config.toml
d_model = 256
vocab_size = 4096
parallel_block = false
MLP neurons of a small language model. Each row is named by its layer, matrix (gate and up: input weights) and neuron, and shows model dimensions 96-223. Each number is 50 + 15 x the weight over its row's rms, rounded and kept within 0 to 99. A neuron's up and down rows have the sign that makes its largest values positive.
Before each neuron's rows, "fires in" lists the words (lower case) most often at its 100 highest values on Wikipedia text that the model never trained on.

fires in: "to", "were", "in", "a", "of", "consists"
L2.gate645:44 49 62 76 53 37 43 39 52 29 45 44 52 58 38 27 33 52 42 55 49 46 62 75 45 77 36 47 89 62 30 65 53 45 61 63 66 54 37 44 38 29 26 53 80 71 62 56 55 61 57 68 58 99 35 66 60 59 72 66 58 38 27 44 21 52 66 40 45 39 31 44 68 57 59 41 83 48 50 57 36 45 68 71 51 39 43 20 72 43 44 65 38 39 45 41 28 39 61 58 48 32 60 54 48 54 56 44 65 49 38 80 30 41 81 22 46 67 29 67 61 62 51 40 33 45 47 54
L2.up645:21 46 49 42 73 59 52 77 52 46 52 39 31 37 41 60 47 42 54 38 40 52 63 52 53 41 55 55 41 41 73 38 85 32 44 71 67 49 44 26 52 54 45 26 18 76 44 22 60 28 34 46 50 40 40 56 36 22 56 71 33 55 37 52 32 63 64 45 36 32 69 81 61 16 47 58 50 36 70 59 30 90 35 70 25 46 37 70 22 62 76 39 49 28 31 74 56 61 46 63 56 47 51 38 51 82 28 64 55 64 33 51 23 63 77 72 43 31 39 43 50 70 21 46 36 47 44 46

fires in: "to", "transition", "marriage"
L2.gate166:41 84 59 45 47 65 57 60 53 41 16 31 28 41 45 12 54 52 45 42 69 43 63 38 46 44 45 38 41 32 39 39 40 44 56 41 51 43 77 49 50 69 34 25 55 41 52 73 47 43 32 40 57 43 57 72 37 25 30 32 55 48 34 52 58 31 42 55 41 32 58 63 59 35 34 66 58 53 65 78 61 60 56 48 31 55 34 48 40 48 29 62 28 44 36 59 20 53 33 36 66 64 56 84 62 61 38 71 70 47 65 64 50 13 64 20 26 41 30 33 55 53 65 66 54 47 35 30
L2.up166:41 44 40 41 37 67 35 37 57 75 34 52 73 25 42 47 51 36 54 49 53 60 76 54 49 42 59 31 48 31 67 72 31 58 36 43 17 61 45 66 51 22 76 34 59 53 65 43 37 21 46 43 79 48 66 21 52 32 58 55 38 46 58 45 69 65 44 30 76 50 37 31 67 40 45 51 32 60 65 50 78 39 52 49 23 32 33 74 50 47 49 72 55 39 34 63 35 74 38 42 38 44 47 38 16 56 58 48 38 40 66 26 38 56 39 64 58 48 45 54 48 43 46 55 74 49 85 70

fires in: "to", "early", "late", "back", "basis"
L2.gate510:80 72 26 40 41 49 36 51 53 52 31 16 49 39 50 43 61 62 38 60 25 46 59 56 74 17 53 50 42 38 48 33 56 53 60 57 48 29 62 56 64 52 22 41 39 33 31 64 29 52 35 27 63 44 38 51 51 53 63 29 54 65 38 56 34 63 58 53 57 31 52 69 78 48 46 48 51 76 78 45 37 31 54 33 51 44 51 57 55 35 53 36 84 58 65 49 52 39 29 62 84 77 52 33 63 42 53 53 64 46 37 54 54 51 76 37 44 38 59 55 43 48 79 35 46 55 41 58
L2.up510:44 64 39 27 41 43 58 45 64 46 44 37 41 79 33 65 55 50 52 48 45 39 35 60 64 65 62 41 31 53 43 37 39 29 72 49 39 41 55 66 37 29 40 38 38 52 42 58 64 54 80 38 62 37 41 21 67 70 52 68 48 56 72 60 80 59 55 55 20 73 21 58 24 55 59 81 35 49 32 65 52 42 46 31 29 64 48 85 47 40 60 71 41 36 66 71 82 28 51 60 56 42 65 68 36 64 61 61 54 31 50 82 55 42 41 66 37 47 37 57 39 65 35 79 66 64 69 40

fires in: "in", "of", "to", "christmas", "thought", "left"
L5.gate244:37 25 73 60 82 49 46 45 46 71 30 42 40 60 73 40 59 35 64 51 46 44 55 53 66 26 79 78 40 52 47 57 60 42 54 51 65 36 52 71 61 39 33 58 36 26 66 49 42 16 46 61 84 26 44 33 51 46 64 76 40 31 70 23 42 38 60 52 29 48 43 18 36 59 34 45 61 51 42 82 50 60 49 45 46 38 74 31 65 56 46 59 78 41 65 28 74 56 44 74 53 63 59 31 72 64 34 41 48 62 52 68 53 57 33 49 54 45 46 52 58 43 49 54 38 10 51 43
L5.up244:71 55 55 55 55 70 38 48 43 37 60 59 50 60 31 56 36 42 26 48 51 40 32 32 30 31 81 60 49 82 44 73 56 41 67 54 49 18 19 46 56 58 43 72 52 40 44 46 24 51 55 40 40 53 31 77 33 19 56 45 69 43 65 59 60 44 54 31 49 61 41 40 65 65 19 61 32 09 25 56 59 50 57 52 54 55 33 45 62 51 56 49 45 69 78 69 31 54 42 44 71 57 56 69 51 53 74 45 56 30 53 46 52 60 35 58 74 56 54 40 75 48 43 51 31 70 41 62

fires in: "for", "the", "to", "of", "in", "that"
L2.gate72:64 45 50 49 44 27 82 40 64 37 13 52 45 18 28 50 39 85 44 49 78 74 65 72 40 53 68 45 42 37 56 61 60 40 41 60 72 52 44 60 58 66 39 62 43 53 57 28 31 35 37 60 79 79 69 85 32 60 37 68 67 40 20 55 77 59 50 59 57 30 63 45 58 28 23 54 41 50 41 69 49 56 19 44 47 41 19 75 53 57 48 41 52 34 56 46 53 12 49 56 68 88 43 66 65 62 50 53 43 43 55 37 24 56 62 55 49 45 57 46 62 76 47 44 52 58 41 43
L2.up72:50 32 51 59 23 36 69 62 64 39 42 55 61 46 35 43 37 46 53 67 44 63 65 47 58 64 45 39 55 96 19 69 54 45 50 54 40 61 53 21 88 49 33 50 36 57 30 44 38 28 03 57 52 65 39 41 76 51 54 42 32 57 58 73 63 82 55 35 52 29 39 47 57 32 58 32 39 54 38 47 61 44 63 64 45 51 49 18 60 16 48 65 34 36 48 37 18 40 50 67 50 41 65 40 44 49 73 82 70 57 40 33 48 28 48 63 86 47 48 30 32 43 30 39 26 65 47 42

fires in: "to", "of", "under", "in", "within"
L5.gate15:48 52 74 49 32 48 73 55 47 47 39 55 43 55 28 57 30 18 40 45 45 47 10 57 31 54 47 51 60 53 48 35 59 69 50 45 66 27 58 58 56 45 38 47 55 56 59 91 72 54 50 52 54 76 36 51 39 31 40 56 40 42 53 40 51 50 48 24 48 54 50 24 54 41 34 30 23 58 60 19 77 47 25 54 50 56 36 56 53 33 68 64 18 40 40 34 71 59 45 70 52 63 28 56 46 53 59 40 56 47 54 60 25 53 47 66 45 49 60 88 26 28 80 44 55 48 33 28
L5.up15:83 52 46 31 64 52 73 44 60 49 40 25 69 53 81 57 61 59 67 17 60 70 46 35 55 44 43 48 38 66 59 52 58 50 65 59 56 36 24 41 70 38 32 62 38 51 61 82 22 72 39 39 57 63 67 54 56 40 67 42 46 05 40 49 54 60 54 36 47 41 63 37 50 47 46 46 55 28 81 54 29 63 47 55 51 60 71 56 36 61 49 36 35 47 38 60 19 55 48 55 51 54 72 29 55 45 58 57 56 36 41 45 29 34 55 62 47 35 91 67 42 36 47 29 31 39 29 45

fires in: "none", "how", "that", "losing", "their", "this"
L2.gate93:49 52 30 42 23 63 46 43 81 42 71 38 67 50 70 36 36 21 68 44 63 53 50 25 46 68 35 34 16 29 23 56 53 55 50 52 93 34 50 63 54 65 54 57 63 62 54 50 50 39 38 47 34 62 59 82 56 49 35 48 29 42 29 65 63 60 78 68 49 37 41 64 28 46 46 51 55 35 49 45 83 63 30 62 38 62 55 61 68 43 28 44 50 25 47 22 75 26 31 82 51 30 29 76 55 35 43 65 55 39 48 26 45 53 62 42 51 45 60 44 49 78 53 41 56 31 44 47
L2.up93:65 71 58 45 51 50 37 49 82 35 39 44 62 60 31 49 40 52 70 56 87 99 63 46 67 35 50 43 26 71 44 48 61 29 20 80 40 48 57 41 38 76 54 49 21 40 56 54 36 38 59 32 39 58 42 66 38 67 44 23 47 48 43 80 50 57 67 50 35 13 42 29 67 49 31 67 34 14 63 53 52 30 26 45 49 54 42 16 50 44 73 19 31 52 51 43 55 55 56 47 60 54 19 53 41 50 71 44 54 58 61 67 54 65 35 32 25 55 30 11 19 23 37 41 44 26 55 35

fires in: "and"
L4.gate434:67 37 23 53 53 33 46 34 42 55 19 42 60 37 44 37 36 50 44 68 43 57 59 27 70 67 56 51 52 09 74 44 73 41 52 78 62 51 44 49 36 68 34 55 64 62 50 49 44 54 48 34 62 50 53 76 56 08 79 31 85 35 47 42 67 81 46 44 24 58 74 58 66 36 36 22 33 47 49 49 69 38 27 47 42 53 50 52 82 28 53 27 65 44 57 57 48 64 37 64 42 79 57 47 65 24 62 62 66 30 38 47 63 60 49 56 43 65 39 48 57 51 71 27 80 58 46 40
L4.up434:30 40 53 37 45 40 57 63 74 51 55 56 56 59 59 59 86 56 42 40 45 24 22 46 33 64 63 56 52 58 58 61 48 32 59 32 45 58 67 31 66 42 71 39 32 47 39 59 63 36 57 44 73 09 53 42 33 55 63 51 60 38 39 61 47 49 56 56 70 64 40 62 36 40 77 74 41 67 76 44 45 35 62 34 35 72 53 76 56 69 52 58 26 51 27 39 52 58 68 63 24 43 35 26 56 41 74 38 45 65 86 19 49 44 53 34 66 57 53 54 21 53 35 33 51 74 40 20

fires in: "this", "which", "lost", "that", "as", "presidential"
L4.gate227:44 39 53 63 70 65 54 53 29 41 79 27 22 45 52 72 47 57 46 60 62 87 27 50 31 43 41 42 27 71 46 49 52 74 16 38 69 36 69 52 38 70 41 34 61 47 32 65 44 35 58 45 51 42 52 43 25 53 42 53 44 14 81 67 51 78 57 62 39 37 50 60 60 40 48 31 48 61 41 70 36 65 52 76 25 62 31 27 52 63 47 51 24 28 52 67 38 26 34 60 69 59 60 58 45 65 45 68 43 47 22 11 54 55 60 51 42 71 56 38 51 57 53 63 33 42 67 52
L4.up227:46 32 33 56 57 34 32 60 47 66 47 33 56 41 26 48 43 23 33 52 43 99 64 40 70 54 36 69 40 58 05 64 50 63 47 70 45 32 34 48 65 35 55 55 43 23 60 34 33 51 49 51 42 55 32 76 30 37 68 72 57 53 32 86 38 31 52 51 65 60 29 26 53 23 53 37 46 77 47 79 61 51 58 49 38 36 56 36 62 44 49 48 53 40 33 32 58 45 57 46 38 46 61 35 17 63 72 38 52 60 56 43 72 63 72 38 21 72 50 31 59 56 67 42 56 50 57 49

fires in: "local", "national", "former", "russian", "american", "permanent"
L2.gate642:36 00 78 74 40 28 50 53 44 39 34 64 34 73 70 49 57 20 45 69 75 44 68 53 50 44 56 49 60 60 68 33 50 30 58 42 39 42 56 62 74 46 71 27 14 65 25 47 61 31 51 43 63 62 33 48 54 41 38 34 51 66 34 67 45 48 35 41 29 49 19 41 27 56 60 68 32 74 62 26 55 52 21 33 38 51 50 24 49 43 32 69 24 20 59 45 72 40 68 60 56 66 74 45 87 60 45 62 60 23 57 31 34 26 38 53 43 46 33 63 41 62 39 58 63 38 44 45
L2.up642:47 45 46 37 55 39 31 44 79 48 73 46 40 39 75 56 76 56 57 56 67 35 38 46 49 44 30 59 59 29 45 67 55 26 63 24 41 58 49 38 00 28 67 47 68 41 55 45 49 41 55 34 80 46 38 99 35 43 69 35 34 40 74 35 41 80 34 54 49 58 70 69 56 35 40 54 43 28 29 69 48 37 60 49 63 85 66 47 73 82 30 45 32 66 51 48 75 70 66 51 30 62 51 31 32 53 41 34 31 57 44 69 53 36 56 36 35 52 49 32 56 59 45 40 49 77 77 72

fires in: "the", "and", "s", "of"
L5.gate617:45 46 27 36 46 67 65 49 45 30 26 39 30 50 51 58 58 44 44 81 54 69 42 21 44 56 46 50 44 48 52 62 58 46 23 43 62 38 48 56 51 22 25 30 53 75 48 58 53 37 40 47 92 62 46 66 43 50 44 44 52 57 53 52 53 61 95 51 51 29 39 43 59 45 51 40 25 55 45 41 26 37 51 55 60 76 53 60 48 29 45 48 46 34 33 36 38 55 42 55 47 82 11 25 46 29 69 53 39 39 36 22 81 54 49 54 55 48 65 54 36 55 60 45 69 69 45 55
L5.up617:63 30 39 32 59 39 31 54 48 53 18 49 52 36 43 35 52 37 66 44 46 22 74 40 51 50 31 44 43 46 24 39 63 64 65 37 64 69 40 48 65 62 49 61 54 51 40 56 72 58 38 52 48 60 47 61 35 63 48 56 67 63 42 61 59 15 47 38 54 40 18 54 37 86 68 35 37 38 36 55 52 42 79 58 37 33 53 51 38 52 34 49 59 65 58 47 37 24 37 50 55 61 48 37 37 66 65 41 83 39 49 32 61 44 51 79 43 47 48 41 31 57 51 31 51 50 74 49

fires in: "with", "to", "by", "for", "of"
L5.gate448:33 60 52 35 35 62 67 63 46 55 33 59 28 33 36 55 55 49 78 61 71 59 41 45 69 47 40 68 26 60 39 52 34 51 53 66 39 72 47 63 69 22 61 38 42 37 58 51 45 40 48 25 64 36 34 45 73 16 41 45 74 37 46 42 40 38 36 70 63 51 55 52 38 71 83 58 51 53 42 56 34 62 27 43 52 40 58 74 37 65 42 45 44 38 56 53 41 39 92 41 44 99 31 52 48 48 41 37 87 31 44 40 24 35 65 39 59 54 63 44 11 59 50 46 52 64 47 66
L5.up448:32 55 43 33 63 66 70 53 56 62 47 50 38 64 60 38 61 38 66 41 54 79 78 72 37 41 51 47 50 54 57 62 21 46 55 78 61 38 43 44 66 22 54 68 60 22 69 37 53 39 63 24 60 81 57 62 57 55 38 38 85 55 39 55 47 57 43 22 70 43 57 48 71 33 44 64 42 37 49 50 62 48 58 77 41 47 38 56 36 58 51 55 79 34 43 33 29 25 44 67 43 45 43 48 35 62 73 61 43 47 33 42 46 43 50 54 40 45 61 80 58 66 59 58 10 53 47 48